Weights of a small GPT-style language model, trained from scratch on English Wikipedia: 15.9M parameters.
MLP neurons of a small language model. Each row is named by its layer, matrix (gate and up: input weights; down: output weights) and neuron, and shows model dimensions 224-319. Each number is 128 + 32 x the weight over its row's rms, rounded and kept within 0 to 255. Numbers have three digits each. A neuron's up and down rows have the sign that makes its largest values positive.
After each neuron's rows, "fires after" lists the tokens most often just before its 100 highest values on Wikipedia text that the model never trained on.

L3.gate885:128120075188133131177131160158165140126160117127140115144110078149143166140140156093123115128110137140095101172130120074091077165151131139134190077136132087072163186139106130196159124140125109176191031113120151170180117157110140155070132138134105193129139081155121134140101178110200106112
L3.up885:143131097106138165215195128144137132189130149091151071126119168092169124119197183102120124112181139107077089167126117150140116216148100189105192123069156118040166161103168136166127152147113125113108078100153087104180110168094208076101126175101115201148174137079151182067139175170142178156
L3.down885:164191073157105095073121106083145176187123135104121143106163104148142139145130187091174135174099118147155117087105123156088093191110114150150201080183164057111123155075161072130198093124094063169131087119120072133106152102141119111095123197156070127139131098161128114139129159111177142097
fires after: "\n", "|"

L2.gate27:099132089109101144125108148097120124137127136192113038129125111147159099119147112175098144160055099204149150096142111150129082128112121087133146130072126177104182099193188189147149104137128161160139133158186082145083138117105057118105090167152131167140157161089125116132153142105139079104
L2.up27:117105102116124144106123072096162205161132123154131147150052118120157067123181111074157232120141125155141149161127130143110133184175102124119116103114154118163103120116101106129142144102132093146097142113120078096201131123100148170098121196124069110103162058082119151115097157100105088082
L2.down27:064108118141168117110051072100130139116051154138113096161128184098106141079119147193050155097099154180113124079176093123142080168114096083114145121143160111106164155121137123142114157162104100143166138139155121104153089148123131161166141199141121151141074108133197085188095181127101101159
fires after: " v", " F", " V"

L2.gate1042:108155164133137134073167122121136128105106110116137165067118142151093171129167107060089182120125105119148103116103164078120136134095121125090134060137120118180129155109151055102149114083114140143103150096142121118108139153120111148112177120156107209151088088127141101204122091164097112150
L2.up1042:118122103109203129125126175100090134130157090137118131169128181106104160099140134078158081091145129118094058184152121118157113132149134129120089095079165098158117122123130128152134053173128165112138129124134198136134124118134146106145077061123209159197116060132062106173113111128161120196
L2.down1042:109161137121143157139082146110125126114128157120098179125148093125124067127119044140105099157046167101165160167133108071078144139111122079044131106167137058072112130144151131086106056124119123074151123181182139177169104126058104136111156153176096146191152073137137193170134083165145114154
fires after: " 1", " 0", " 3", "ra", "ul", " in"

L3.gate935:133131092100161100062092098165148147111118143146164111116105109163099169110140089074154123094078082116061093089113114138102177131127175148160182161119117102055177136124137114159156144145148132166146115154174169177101127099170083104164070106160144096152088105123129099140055174155122133101
L3.up935:122137143182120127071131141095097107123089114138081181111084163130120128042092094084133175098099163077140121068148148171072119134116062111092152137138139090119148121092080068128112191166043111204109152156108100180178122132122143116129117194165141115085132038145115123150126166141158109125
L3.down935:209135164154115118091077095084110165156168143109108185174155097115116141194153099080083116119155103159124175083156130096116102129089165119108090078143068114182108171159061096158152125171103179126081127095113165115089129125089077170125098123195127115161121090074130162095166121120177141086
fires after: " p", "E", " N", " c", " P", "ipp"

L3.gate1025:169142156168111044212125102107128098135172130120101107154069202142135132133128148123092140169127093157181129090131089132093148075090090120133160133140151179166099113162122126163163155158120139154090117111114070144124114171173095136144106111122158150104100105129062097142082165160104062172
L3.up1025:055165087126132124146137146167082135141129148073206145113101144152134146111153125106152140147157134133173107090158084013079071087122100139166073175134144117088160102175155130189152161156122154140173110096092114177112189159164115074069153117138131104134109139148081157110109196140145137131
L3.down1025:118115129113169133152153174117152084177140077147188139156192138106110112172205146119134091144144123092125123126137120154112026132073119144129152206137142098138143161147171124147089181150149117127154130116136164157148114178120194121133149157131074134104117171127130108133182192152116178092
fires after: ")", "k", "%"

L3.gate105:114108094116172134158117133130162206096096161088190039167163126173163086119121172093127036093089163113060125118231164135148137124179150202091101126168081169135133134118134110175167130164099122113125165137151105172117107136110123148127157128089159123164103134143130156126125130113110156079
L3.up105:166112168110151148088137076152156145094111106185024098110167147102173116107080137133183125068097151157139081086107152125195102178170155119138114133114127108155143136144119068183094109089131151160121096150093092127122110179093118122055115131137101146171106127166197131146065103120202121116
L3.down105:111131123124115121087074112162140120095074149166139123143171138200122094125168138142170108047104118123110083153130148165110119126148158145129110085150182160142177124104102134177170126128107152099168142168118130110088161156183092106126160108079114150143109135114160161103151098172062056126
fires after: " f", " F", "f", "if"

L2.gate917:098136148158160101128172077114107129195085159153142138111111101130117142121142110140115126105115089172076125120090084146144109091136074180182137126124125083163129158097110120188126090147117114177172103179111064093115112140111118101065075133128079105140170122085080129117040166130112158116
L2.up917:111078149167121143100127145089120089171123051130145079129153106079129113140163205078178155125145159163138175116116071139173147104172123095113120123137118119116135145112119123136127072151164148142128135115132140132126178091112131151127157100120107108153169099048118133101158173152164148154
L2.down917:106117129184089121053129151126135070129070090183174114085143130094080112086083148160171120084140104133119183128078125080175195136119101161051154177133167155086109139077101146154089159144076114162105164138132159119145144126152036057123152202142181145148157159164142165070151139159070108158
fires after: " h", " B", " b", " H", "H", "b"

L2.gate499:132164152127107125157090149166148093129143194158145139113150165133159151142126082140166126151130106128166165100163164181059100059124178094105152139105122107134108149125059154158183126070056171137106100162101135108156060119111138095096155092113077221188138178094110098160084123081112096108
L2.up499:197088163111140133148149151137139180115089135121214112178092121157162120158171094135122091140101105091103146099143159128115121112075167141082125097045167158164137121122141184141155123091136135153125102151145086085171168157155146166135120112146146117113145118088135165121119117092139163119
L2.down499:109172089126136118076140033138173146108174160077169128120155115119104122147111104121153061106135120143123106148121137123210131131085070133168085156125057132156102138110180138116173063089123147152131127103129142124152176107156137134086127130188131098153182057144151170139126150168036119164
fires after: " N", " H", " T", "ab", " n", " K"

L2.gate869:164167116078090130107153194102117081087125094163150123130107132113165117169114105145139159097124131120123056080127100099181090163112143127088098107068092147114053078154120107162111108093087146194141162171105130114105137081096094117130137118127078142153143104147116079136128131081152146104
L2.up869:179106186134167141104074180105167157088151137148114153082150092133124092146133092113158128097133108110086122150175048149138130177160139168116136139129157157208139161137079172157063091116118187148128119146096106139163134103121056156136142156159134163114089134120156090153067106071114184092
L2.down869:142099102093186150113120120116143101164114171126139069099133114149159145168117130181104104161164075151118121147154114135091156151096152176126181155099145133080099162146146098147156128087110127140115114139175138185144109136162201145072122117074089093152133122091132134137058131158149125126
fires after: ",", " and", " that", ";", "As", "cc"

L2.gate1033:174117078152117122180133078141133185085058163087164135087149061080113137142132114166125169137114170113151112103101161102174131123140168139113123139163126115135039114194207201143129117161155118126112145144124181135094219100144144106084128118114126145168111143109151106148114100160114159128
L2.up1033:093142075142136102130134137108090109123146112209066133101153175071150163156186113130175159049102105119113153120100132122126137157147140113102149150092132047078133127150114103112082122093105099115103085140098125139100189130156103152093187153171146108114173162112126131107151125123106104145
L2.down1033:145161098161087134096113147115059092106133167144131162121148150101122100131189203153174116133170118084174102159138147137139121065101136118102123195130137125168109074107149099099143125091172121101139150147126100139171144137158120107131135111135057135133095167149165122081146123117105085122
fires after: "at", " t", " T", " head", " th", "oot"

L2.gate1:160146131138176127120072110106129141148112193136134088184159135158088151171118142099161120179208074137148116096079163169107064144109139061146122152098146102111103185068164145103179115135100169120129132117146050118135101138106083159085127179119106213096171130167197133137075127143158131110
L2.up1:152167106147110102043098156092115119132101114110156139048154172100101102132103131141109109070123129132121157150110167206068088083139113120137119124142144097152119187140042100117067105171151131166156142135136122142089122120073147167142141107066092149181146142108074136158133112059098116049
L2.down1:105135102119165128149129121139143139057139111115124113128122095140088111166168100163147082148156125135149091158099159139070126091202122181149077137068144088122143126134125114137084168114083095188087138140145115117144112152178155122136143121099097118138059099144102217153142111127127141164
fires after: " a", " al", " El", " by", " was", " to"

L2.gate999:107135141131105162106166136115102128151077121096114133145195142096171131134156094102154075137169187174136119204193088105160104115111132130132115094078158080185111149177169134125141179117115139165133135070125110125130106152127110111094104144161161094125100124144081184090165109110092129126
L2.up999:080112127079101109059087163155085157143110128100205150140061142109074123121148150145103190125143110127156133114178096124138135092123091181065157114190143098134110093166145168119114143143089158132182154116143141141115089092125099121075160133148142114154104120070122097132129086109129075052
L2.down999:145112133141111166074104137087074149151133151134181068204082137093131113074121177124116154163145122160086166160094068137123109134207154137131125128181125133123135115099106096111132093165115131109141147156107120092117082124135108129114149118134123140166129145111137104154137136139107141064
fires after: "-", " p", "p", "k", "ow", "rap"

L2.gate391:142104113168109141127097069145193122139097107120094113189091143163114125151111169091167099105070184117122166110083141129117043125146180128141146138166081162123104175151162178168132102145053155087093090129161131116162148140174122098155096131200122137120085098154149166147073152099085155117
L2.up391:113151182108173087126128129154137077124187150107118119096160069127122143101123088130166100096132090175101114182104079149100103145086101140167125169154110107145137108181142145080101128085125134109135142149061142116106103175096209115101129125105117103099086061121159105126119137095133151135
L2.down391:133165130100137103175005093110152117090096183106132148085079151159121128126158112081076160134120066161140144176077134160119123094131099147104118087139088165135115137128140123190113089124124120219097089203095131143119150156127114158103161073068115058175151106086108160077172096133110113134
fires after: " f", " F", " ab", " c", "In", " ext"

L3.gate1260:134098063163139157072164111174135086142187112121029097153117101080090124101076115129114115068144153101126116212118146109169107114073097159087126191166091107107135085159185181190134154091072131097081113153177097070117159133134090134166156134102150152137134113127134135116092087154179103162
L3.up1260:180100173156030164135111100088124121089175180150129128108115140113129147170093155081150138114114146191116087110073090113069188140101119153147126191092129116171166108146084143192140150118134124122145106123099144151103056122158140182126192167114149131151146102166152168098189135091187098177
L3.down1260:121150146173105146132124109062061136120142160147178113109155117117080126091119222116088124114128136191128184119089096173083152166108144244170159159108179131121118142086166061127090135191093147137114125100142146112083111062127060115111142185143123133118102084130167102082136174120140106121
fires after: " B", " S", " b", " F"

L2.gate257:095132147133142125136125166100092114163143133144128076074177084125139117197087141099202123104139173111128136168154085160181152182139146140126122181081136122066148105126099115105069119159112126159107109181118111125132164085108171113140045143045138132112101145055101106156186137102114124154
L2.up257:167117165142118135148136154087101138115117142136127138127140101122154093123165136120156089131132172081097121090109056153102159173095116107140134151141164159122127108170085115132125075159178147166154099145106098187155122140136138135155108101123096088096149133087063128132161104134147166136
L2.down257:109135146095110166154153138117108112125095152129119155138128083071121157193116122130148082136112106133061112111145141131098169147114142163112176108147129122162091094097147127126082156128093140112153084140112153193136134147131085105121085111141093164116146091122110179144110135070140126174
fires after: " and", "n", " that", "ff", " which", " but"

L3.gate1272:089146170118156082150101124169070124132143162128085092192117155096120170123159122105121108151089131088125098179068147104205128159087148097173169126129081165125081085125142186144136122139164107142093130148137085133103098118172138106104081108112118163120142159093086138132129149186088091189
L3.up1272:103142117142115184129094071118099158105159140111098196166124142120119139073130162094107124139120154147077130107111082099152128076140085100109080053086110150142144163090152170120127147112142099192140125087102133109098166121098159134089106173144107145149165128077171129110136149118101147124
L3.down1272:154112105183097153089124098115146111114078187156168120173127100133080134126086164166126115192118161135122148114150063141166142110160100110153113110134102166093113078111094089122146152143149070206131131146113093130060181113089190067124091145195089107149110122107116158120166146120099126162
fires after: "b", "B", " B", " b", "ch"

L3.gate1097:113107114149140143156147121090137168130084126148132117144145124093106115113117137144143198099146098115149132162057132156116120113164047161148055141155105050068149181219161160091150107097127163135062114175128085163106129098076107129148128123118153090194117184120113115104121177138202096123
L3.up1097:163083181078126103110125134067126124140098143137132144079114130134126170144127068122109087148169077136143102180118130119122122074153120097099046134118130157147123158199124117107113166116145173129120100121132181170170097112121132173094147144084142149146100158158117134078106169085151064155
L3.down1097:198149120170120149112121149171094072123141097105059113193133130135160090150127083147109113195143079083117106145074143117108107137072139122196095149104185107178138096123094054169097127109139119071064106085123134150155162084131110176083130160120134110114148174173142150179137168156109098054
fires after: " g", " G", " b", " B", " the", " a"

L2.gate498:054185061081091117141112148148107169111127177139101097105182160118148173165141125131170141093154092123144130152114129149146136118162097167087126106091099158147133102157171123167171076118145143136095109182157106113121160113127125107148074105116103118135186187109181117163184199190103145149
L2.up498:116147135164089119097109132112122083095148059157146102136119159129150181137118163136064159106119131149177112179090136156091125075154143100215142108154139145171092149196117148129108104085132061174105157045133059054132158090136120100116098160103115140108206129169144138167154126132114145147
L2.down498:145189096082140135072081176089130177069102105105150121127118160191111174134142163214073169083149147186136116148103155132140139120099114105121144171137145175170109074124145146140072160153093122188092115121160163077167123192118111100156133111129176135149158134228175162130201141162104169135
fires after: " V", " Comm", " M", " m", " lead", " em"

L3.gate131:143091163149123149149145092119103178146170130152120146166121134075107137176086128170076123189144104136090129162120076102198175106155090106148088160090151116103112111134155161109149125119105105171162096130119166120071159126122171093072176096160134105144154109120103181175156120158096133150
L3.up131:063113148096133165124141149148139107114116192174141211197110152070134175106138100089074116157134095182130118114128121091119143089131133124142153138166121139082111095103123167126141044157110128147100092094148141124126132128164175151098078108145117109138131176173161135138186102148103193151
L3.down131:138106107134103104130159129086081122128120127151136111131127123063108087126155158137134182169177070116116130100163140127137138147106159152114134133137164139099096137202113111130076134092146151193141182109088149171138140081097105153094145153040154091112079152114142116189185169148174118211
fires after: "ing", " back", "B", "–", " M", " b"

L2.gate617:129186131115133120149128122107104100117136098185175104140174185151161082101173099069131136200149142169050118070111122092172093117169133111116101114075109134148160108104069137156178082065117065106111127141099108134088099101120102102160131114075078099131092147098113154161159120115210131152
L2.up617:148150142119120163129114164119127106099149145124156154094093083141197105123136182154115196103159162162061183151157130078146102148141141133130130120107180131093109112101135116125114132150161175154168135129099143137132097075138131110065133140117120186081091117149154144121093151120156130104
L2.down617:082088121146120142098119110116140150082136148134145159134176144134158132146135136157192182089108048161090144125126160152141121162134149138125108171105067048054090187101156145142124107043147117152084162078125147122144147115147174071156145169152139119087169127118137119089138058151069131136
fires after: ",", ";", "\n", " |"

L3.gate892:117152122071130160135157153146107111146100079073114130142154111155131082151160140164111140139148123132128142134142122060111133114135142090066174091103154120111115153080113069100097123121115157125100144146070153116162139163153112138121105177142157111084126097071116105242127075091126104079
L3.up892:093160088151096168138126174123146140128130053105115096110138155091134146131130134134221112116154110152131164073141124150120149092112116143141092146105092147141081063177125178172081066149105141149081142140087081151088151147140095135144138089140096203171088090142152157118108122119137057138
L3.down892:094110110145163104145144195145131085081122133168101169069087035130106101187197134146164056176132079133128097103121155160127110133145159117144109131100130138138100074150154127170071110072110087147139110197103168135125125161152152091125141130089106093112183155160125165116116124153127162138
fires after: ",", " ab", " 3", " met", " 4"

L2.gate1119:141147142139100155143150134098124096103083125131163164125137112088149130123141150110131132176160119113117189069109137130123123098085082122089147175155146122152087114190125140144134172123165127107151120122114109142147174124103047140057106103107162165146173175229211112161100107174126124163
L2.up1119:153132105077113181148101156154094081158098138163146110101154129131080102134128165115132137114161114050120132103101106123127157129146111108166121101079157094092086039108158122184112080179187173151146156152170189164038148130122115132141121139130147130124139097147104156092126134096174149088
L2.down1119:114182101181157154134119100139098119101081172144148114084120075093150126141114167135131061188149089162147135137166198148173144065159135108115061160166125107164081093115128135140123164108155158158086126141209124179149088144134183121127119120129122181092137148200115129165137170133150123058
fires after: " Ar", " K", " ar", "r", " El", " al"

L2.gate293:031039174190109137102101171120120075137135113116100135134178164120113184158172131137092179124138057115096151107073126184084188137170135082076151104120147118158079137123094094126127117109129067143145099106123125104208112126159133101144118153074164162159112095092129115107165179155163090150
L2.up293:135117144165111162125159099113102146151161191143103171124104168112124155141123139081214118083134086139121129093135140198100151121150108166089082136135112110197086120092095128121137130173083163172147129103157132110112113169222121132174083102116129145116156153161109113143132107116108116076
L2.down293:146165161118048135101103082052104087136163125168099155120139103128101062146149125182191136135092128112136150100225162140073140146112100127119096148089175140074171110130126146125119143129130130149136113092149085168143127161118158103191093154130128103148124086147098131134203130074114145134
fires after: " h", " H", " Sh", " att", " sh", "H"

L3.gate913:144139136184097116119148137210190162170108160078109053131093136132132079143120136155099152133184154130193103101117115132118145111197137148092088142122129142116136091206097108109117101138101179129106125160115120132134156124142127133092148149142088162121143149112081194151166127090116135125
L3.up913:142105164140121099126053121113111146098165107118150098090114147125123107108106156123130152126207164144103094106136142121110137144059169191097131130135137146156160089179113093128173107099113153130077075154167165147107121109175135074123110043161111081114091148134107172119102200187118156134
L3.down913:138179099142156111148194122152168127169130127087078068183144117127106102140158126094082148148159135090179081106098133126155133074144154063128076136062121147111081144182076148091134115099107170074146153135144133174134190160069149211108099152190139175121116193122093096165143107122109118105
fires after: "|", " |", "\n", "-"

L3.gate1166:121166130144198126148121075152114150148105073102127121155212152139157115116169122158106126135149177133127125106183110141150081102157142183152141141078100154122169208112120112176135032139164148143092172064121085108078127118116080120080137066103125105100072077131171122134160120139155149099
L3.up1166:151161234172105117117130168084129158156125172138137067100101085084118105055152157104133192104061093144116113135107134096135105166120110100130133111075079117145133131161128179077116126142108103123189142146124069139109125072105119124128180106204133108171069143161162139133096138133203084121
L3.down1166:173054125160133141124087176125142093223149177161180130098123091088150061141164154104168113133139131124122119076104090111139196182116100086094126088103142089158127092129158178176077190110129075134106187098217128123129129099138123081118109125127143080134075147151147136128163146166169106147
fires after: " P", " f", " p", " F", "p", " sp"

L3.gate801:110115040118100115124168161115139150154068112130095122170151083140136148142092128194146063129074115148127102076081113135106096143117116140125154125060126139119150146133153109131112148150087130118088101111116080125159132138138105086115136159149125152114141111185110200101102149165148138114
L3.up801:193081059089168105104127142131163142149115131071141096125072172123091163092199131160116135130133147171119107137104107098124140103157098125103166140108126077128118161111127117104112170155138105087096125092099121127120169139152154198114127121156154144120185178100097153111123171089135092173
L3.down801:089118080137094108138124121127137241183117152090092160142121127131092169099151099132116081131182133139126100098131120160176110104131142123139155116127130093174130163098173089101119161150075118134139102201125128159106144134120112143129163148115110107118153227134189113102101131130117167119
fires after: "\n", "M", "G", "C", "S", "P"

L2.gate1060:112111072174091121136100150106152203117110187111145109140110121163126111142101155160109074155179127171109137149133067123127053117079187143144129130170149174182124092088124143118138139095145159151094153192128116131117121135047135124174162175087069125078132086114087090116124141067064145130
L2.up1060:143148147120079099138139161099107163132200148129180134168142150171076099162134139149133127181192156115173120102065108154063105098080202137146164104185124144158153073104124190127112096108132138165103139102125109161131132093097145155146141150079097093107117153087093160131125135122113127143
L2.down1060:129121129140092099088176103121084149101180094115141160169125114104125148180091128114127114136090091152115137117116106131107084127083131167120119156128124091113114100145126121118208111107123103196061180129119121165140157109142158156097190143132141117108127163149106079080142099110100114196
fires after: ";", " |", "\n", ");", ")"

L2.gate1186:096162119114121160109125156172070093208119166150186130135108178071120119096186117114158057137095133134156139119084105125141126169123127113054156120117105134138171086106115093132158097113132137103137158115087103106100105177109034105117129135126167128180090148116191120077124152120166084152
L2.up1186:096156171150149135133156118170122118144122135156146153129060091177220160148080082199066072105142139110164140134098159076086090068132083153097126069106136061148137133136122065065121074132063099166114117176163105164166151153180103149149121145169108141142138164099074114147093186137167097117
L2.down1186:151117153097152137141134138093174115133190186192094169094102150192146162176166172201121120115146121107138150150095179142107125118131124127128132096158140141175106224100169103217147174121168092122133115100108126124104108094168195095159105140136118146111154070147119164155102091093169155148
fires after: " g", " ob", " G", "arn", " e", "ab"

L2.gate864:119150142131151174139095102152151120130076134107100123116127120079107162130136109092132101108098149111086096135137141127121096033101147125150115121101188109074129157118166125150139144152063181106070139130088117103135126124133119104130133119130142132087089081159118163142159163091170099098
L2.up864:127178148177130135143112180179074182122112143131066150136035183131163142136191084153127129115123100157101122040208106094120119118110097126129103117095143067149143092147106139157126123132128129125101172129115130181135109152124148112105119079153129158142091085149095177132076133153148129124
L2.down864:103063155192137134165099124134083173122111140127126138120075082109159105148067146110109142125135142120130127139167134042163158112079158090120131157190104105147113140130178129140122072133090163058130128111119135153124112147189107141096120148126140120122171106198094125160141170128132152159
fires after: " ", " 0", " 3"

L2.gate509:113096101151077162096131103137131192162105145111124134140113101090107139078170095158111096085072136173088122103148141126073095126145154072162099158104115134122111146175111211150178096139107143160139088181112152110142147170127091126136021144124104121209125088140167122163130143095100117112
L2.up509:117112120175126097152131115117137129091104143116149135127177185169135096119142113156123148117128159097134166126094155123070102137171118102101180158108177122175081096103117096137162050154138179141132111176114123200142130109116101173197114149104110134136157147130060167127123186140103129094
L2.down509:128165139093135046144129113180148059125139136136156105161220148131101139167177143104151161156159095152121101060175130073155102148126148093093174186185138037123135157113097123121112101132168174135154180151088121111124124101165149085079118084188127172187164085118132106086090048093108124182
fires after: "l", " L", "ol", " Gl", " P", " N"

L2.gate647:145154125167097148165126109192103107145133134108084132149102088119118134099113126093146154158082143124128113123118137089092118081087145101176113088122078157131116162182139128149157055141048142087110102126155153072097153106117090091079097152164145143097113154119124195113121108127120112126
L2.up647:128138110151163126177080168095119141124152166094099161157137121170184126140093161201120136114131093171091141084081117118111106137067053116122195103130146157163191139142122078136111155100128131162109094112120097159064174124154175149202105144157065106153116108175145087106102131121146173139
L2.down647:105115124097194138196120198113156110147187148054141084105128118127128053173111178167109091084149125145120170138141114134158133160133052134066140137165137110106151184122108076180126124124199126154149111091148148159112148113106136177117067125135106169109098107139101055141171204119138070126
fires after: ":", " n", " l", "l", " t", " L"

L2.gate215:131139104162172148143138123114093115170129126103176102113146181190109148139136074041119121071152119108085143151138098107070130139107165138135136185084171137085142138086154148146146113114098123113091125124097126086116113161189137087194106123102195099165078162154160058139166117166146117109
L2.up215:135181166113139148076149105096062128156145095220169115157156132144110181102167104174081166122159096141104107176088067161135151151090119088051097128177167108115202142171167126131134126186125151154095142206108109134095117145129115088103137151063117074163122080145088119129118145150170099129
L2.down215:077186204112120147054139104138187139139131139172151116162110156106114123103115156102097134131137153132110127163108149081164126131131145167121129154170113144177208122150121103185077148135091138108124145160071106112131139099128152111123119160101084132181173139147117064065157123098206135078
fires after: " comp", " c", " N", " Ex", " Soc", " M"

L2.gate268:116108145187167112133113145111138110128152095127099149185117124129173023120127124065116118111104073082108084146132135135127161158161180113154163129132056170122149116152106146139154185125070059189052131129162120167037153110101126156101089139148124171154106153143121153172138076100100114119
L2.up268:105108148097081151148154135104108129165163112124176148153126134088154107078119062085165161109084048147174152136126152117061093112109158175131175124140163113146116138144126078123164203130114104113134173098159106126113204088138069129121159180180078110139113141131137100138055131083112091117
L2.down268:112099178097085187201136132113111154124189148146147091142113111162108195147115107157160126109130205120122118102131154147090104182112133153096104124149137106160097194184140103169160114160162165094153099124148093184119108143113112136078158142088097080138117146166103094163141083117120094123
fires after: "20", " comp", " F", " V", " Or", " prim"

L2.gate653:208107097128120094136092108128120147091177098081148132154087095136126153153080164205131035133116144116124154084056127161174134077146088141080177082089109119117176165153104142200211136110109136155055165198096047165124122083141141104140105153123132116139148011157131105099160147172093126157
L2.up653:107167106148143139100133093083117148121132142124115185142172120134132138079110088129118072175060127183127160133134152055158172101146100093122114149153129169089109077055137144073115128125153148171143094195132151189112115127132128129098149100120134132121171131104109141088144124131131169175
L2.down653:137117111172169152138150150095108099138088152198101131117110145129114091088157104186135176133089164116110157159133100131110117130110094084096083197081132081146098130089189108142076159123185106169110128070125130148125122149115110091130061136101133149116156128151128096080185072184138114156
fires after: " b", "b", " bu", "il", " De"

L3.gate843:134143215129122147150074176114101088188145131140087131093112169106112169076059106170098134137149128099134132159136102118148188143147119071132142169130126097150114143127178189155124086130125153120086088112135065123102123152088126131179113133132140123177121140132149118097180122160167095110
L3.up843:109084127155134177115123183142159150129116137192196144160111106131075141120151153117159185096117124116100147146101146093120115107115143119185102137108135166156143174152157083125106148118115138145198126133120154130037199094169206078142102125099095128137175159101171145112152146105105172166
L3.down843:193107139140086117124112057196164139094099136147152116107092082140165156139164147086149154167170124088116127117176111211105147052168086121123126164162061097223119140153113128096099124143116109132139158133124145188111119120115132133119091124146112101115162106130134111177111131122164136129
fires after: " B", " b", " Le", " Bel", " Al"

L2.gate558:097078163122118159092103119112147091188145198160112084128129169162106135132163118155112061144174093138079125106133122135113138067177133116118216106145083118126080149167072132192153122094074131179135086156121085109117120145130130070062123104138121160130147079103123131104150066064141128233
L2.up558:121143127109102105131099104166147107104073132157158110139115137179144069153141168132120161119190150141087163128205190137186158114117100105101098072150099110101154098157114142123108113121076152137155183102093128087136080121097049093119121130091097118153164190067149138097124127094131129134
L2.down558:091092092135081144100140155111094142069089099127162128137111169076164127133115114160166136132167168102080115184156167189086150112129122127146121148124183115086128088146074167147123155153059167110149102142106115108128085148150132119102149129137120096117161137170098145188188125120116105131
fires after: " h", " H", "h", " N", "H", "Y"

L3.gate771:115170092184085099156100123115166203152111126072059151116089120154232126113158109064083082136123121137177120084174089102139116134203177152112110082092137094137120100112055127144167099134077123124070117193134165188110147158063090133150179098121154110099106130100140175103194100144126133159
L3.up771:165110101149060134156146094098156134137072114106140123139173191134157217119119126137147128188111080168154106064121018070150134118145177147166065148093136090165130158142100129078158203152191117095077114097131132137111115141151143156145118118146129069126088098150103142110142086149110094112
L3.down771:086156135162092179141132132088068187155097140190125112112162152133135147149115133142103129115106114101121145105145123121160125160170085087099093136102142093067089163106115081135156184169125123075131155106102083071154160171162089119142187087151151135117128120123124158200150129140124144105
fires after: ").", "\n", " |", " ("

L2.gate730:147122161123098090191173157181174123193129107138129074072140149187119189111104094117088165155173127190098095077138111166100139110066117118131114173161096127066091143128143119081133173172159143127165070133139138092124128110162120107078120120111079147110092080132084090132129111153150111149
L2.up730:154109155108145156246118148091128137146162120151072096168132196184083202188164111108101088187125142107113140080165102137108119063136118126156145164093098178073117103099112147098085098128134141071099117117132127122109124146140148172136095153092086117174120099160128152146085184130143121136
L2.down730:144147111150123174113088125144153118098137146096104118097135212120136151098141137152111165199127108119107158123212141101156122111087105064068165162138119131103085136116086122121096187096172152151131154051093078135161146170164168158160102182117045131133144157168146100152143150156152108117
fires after: ")", "E", "6"

L3.gate424:156060107157116148147168129157092179101135121132059109178109139103091127135122126135113137127111150120150106113120144088130143103240091173185143180130148056170114139161122172145142088209160106111130061147068092141149208135104111119153052150112132167066197098149153170093174133141134103139
L3.up424:133123156135100115194168111117131118157149154155091147095134102167124099123095198120140068113104078146123128072187168105083141174095118171058169189149112110115143093136140134159186153158108109144109107135138145042117128161138070203169123128194151152111169146098155125097137080142123147161
L3.down424:102154108110174115083194150113160126110157140121131099139158148131145098107110170146190124112101117134132175144105065146090070092214109105118111144119091093150088169119088132154142131131137051089150139142154092132112190131091169091158098162170103114201103129148114177122119135173204098170
fires after: " |", "\n", "al", " the"

L3.gate1075:132149190134137056103083094127175114154142152127134118130171097159112134128154142105109136110110072132109069123110116136122107130099102033153118114081155180160100127140203109124150147154099177148078108109153179181076108084158128108166182127137138164141158151139128160117163126118156087171
L3.up1075:139111086125106196096059092076127129100114178084123191129132158117116086125135141163117148118124142095131146128070088182093141161086127082192105122046127101176134105100162133069159151151140100158078108128147126129145180094121129093149146173151088194145119122092174095125128166134120104101
L3.down1075:110174130169096146115145115130092146128176174144114137096119138091098089152128137184176166093113195133116117157119130126137100164133062159134149105074081105149085163131119180193096145123141139081087125129162184148122166155075068127175152160141180147095112093111111146059118139179148139147
fires after: " b", " br", " bl", "b", " gr", " Bl"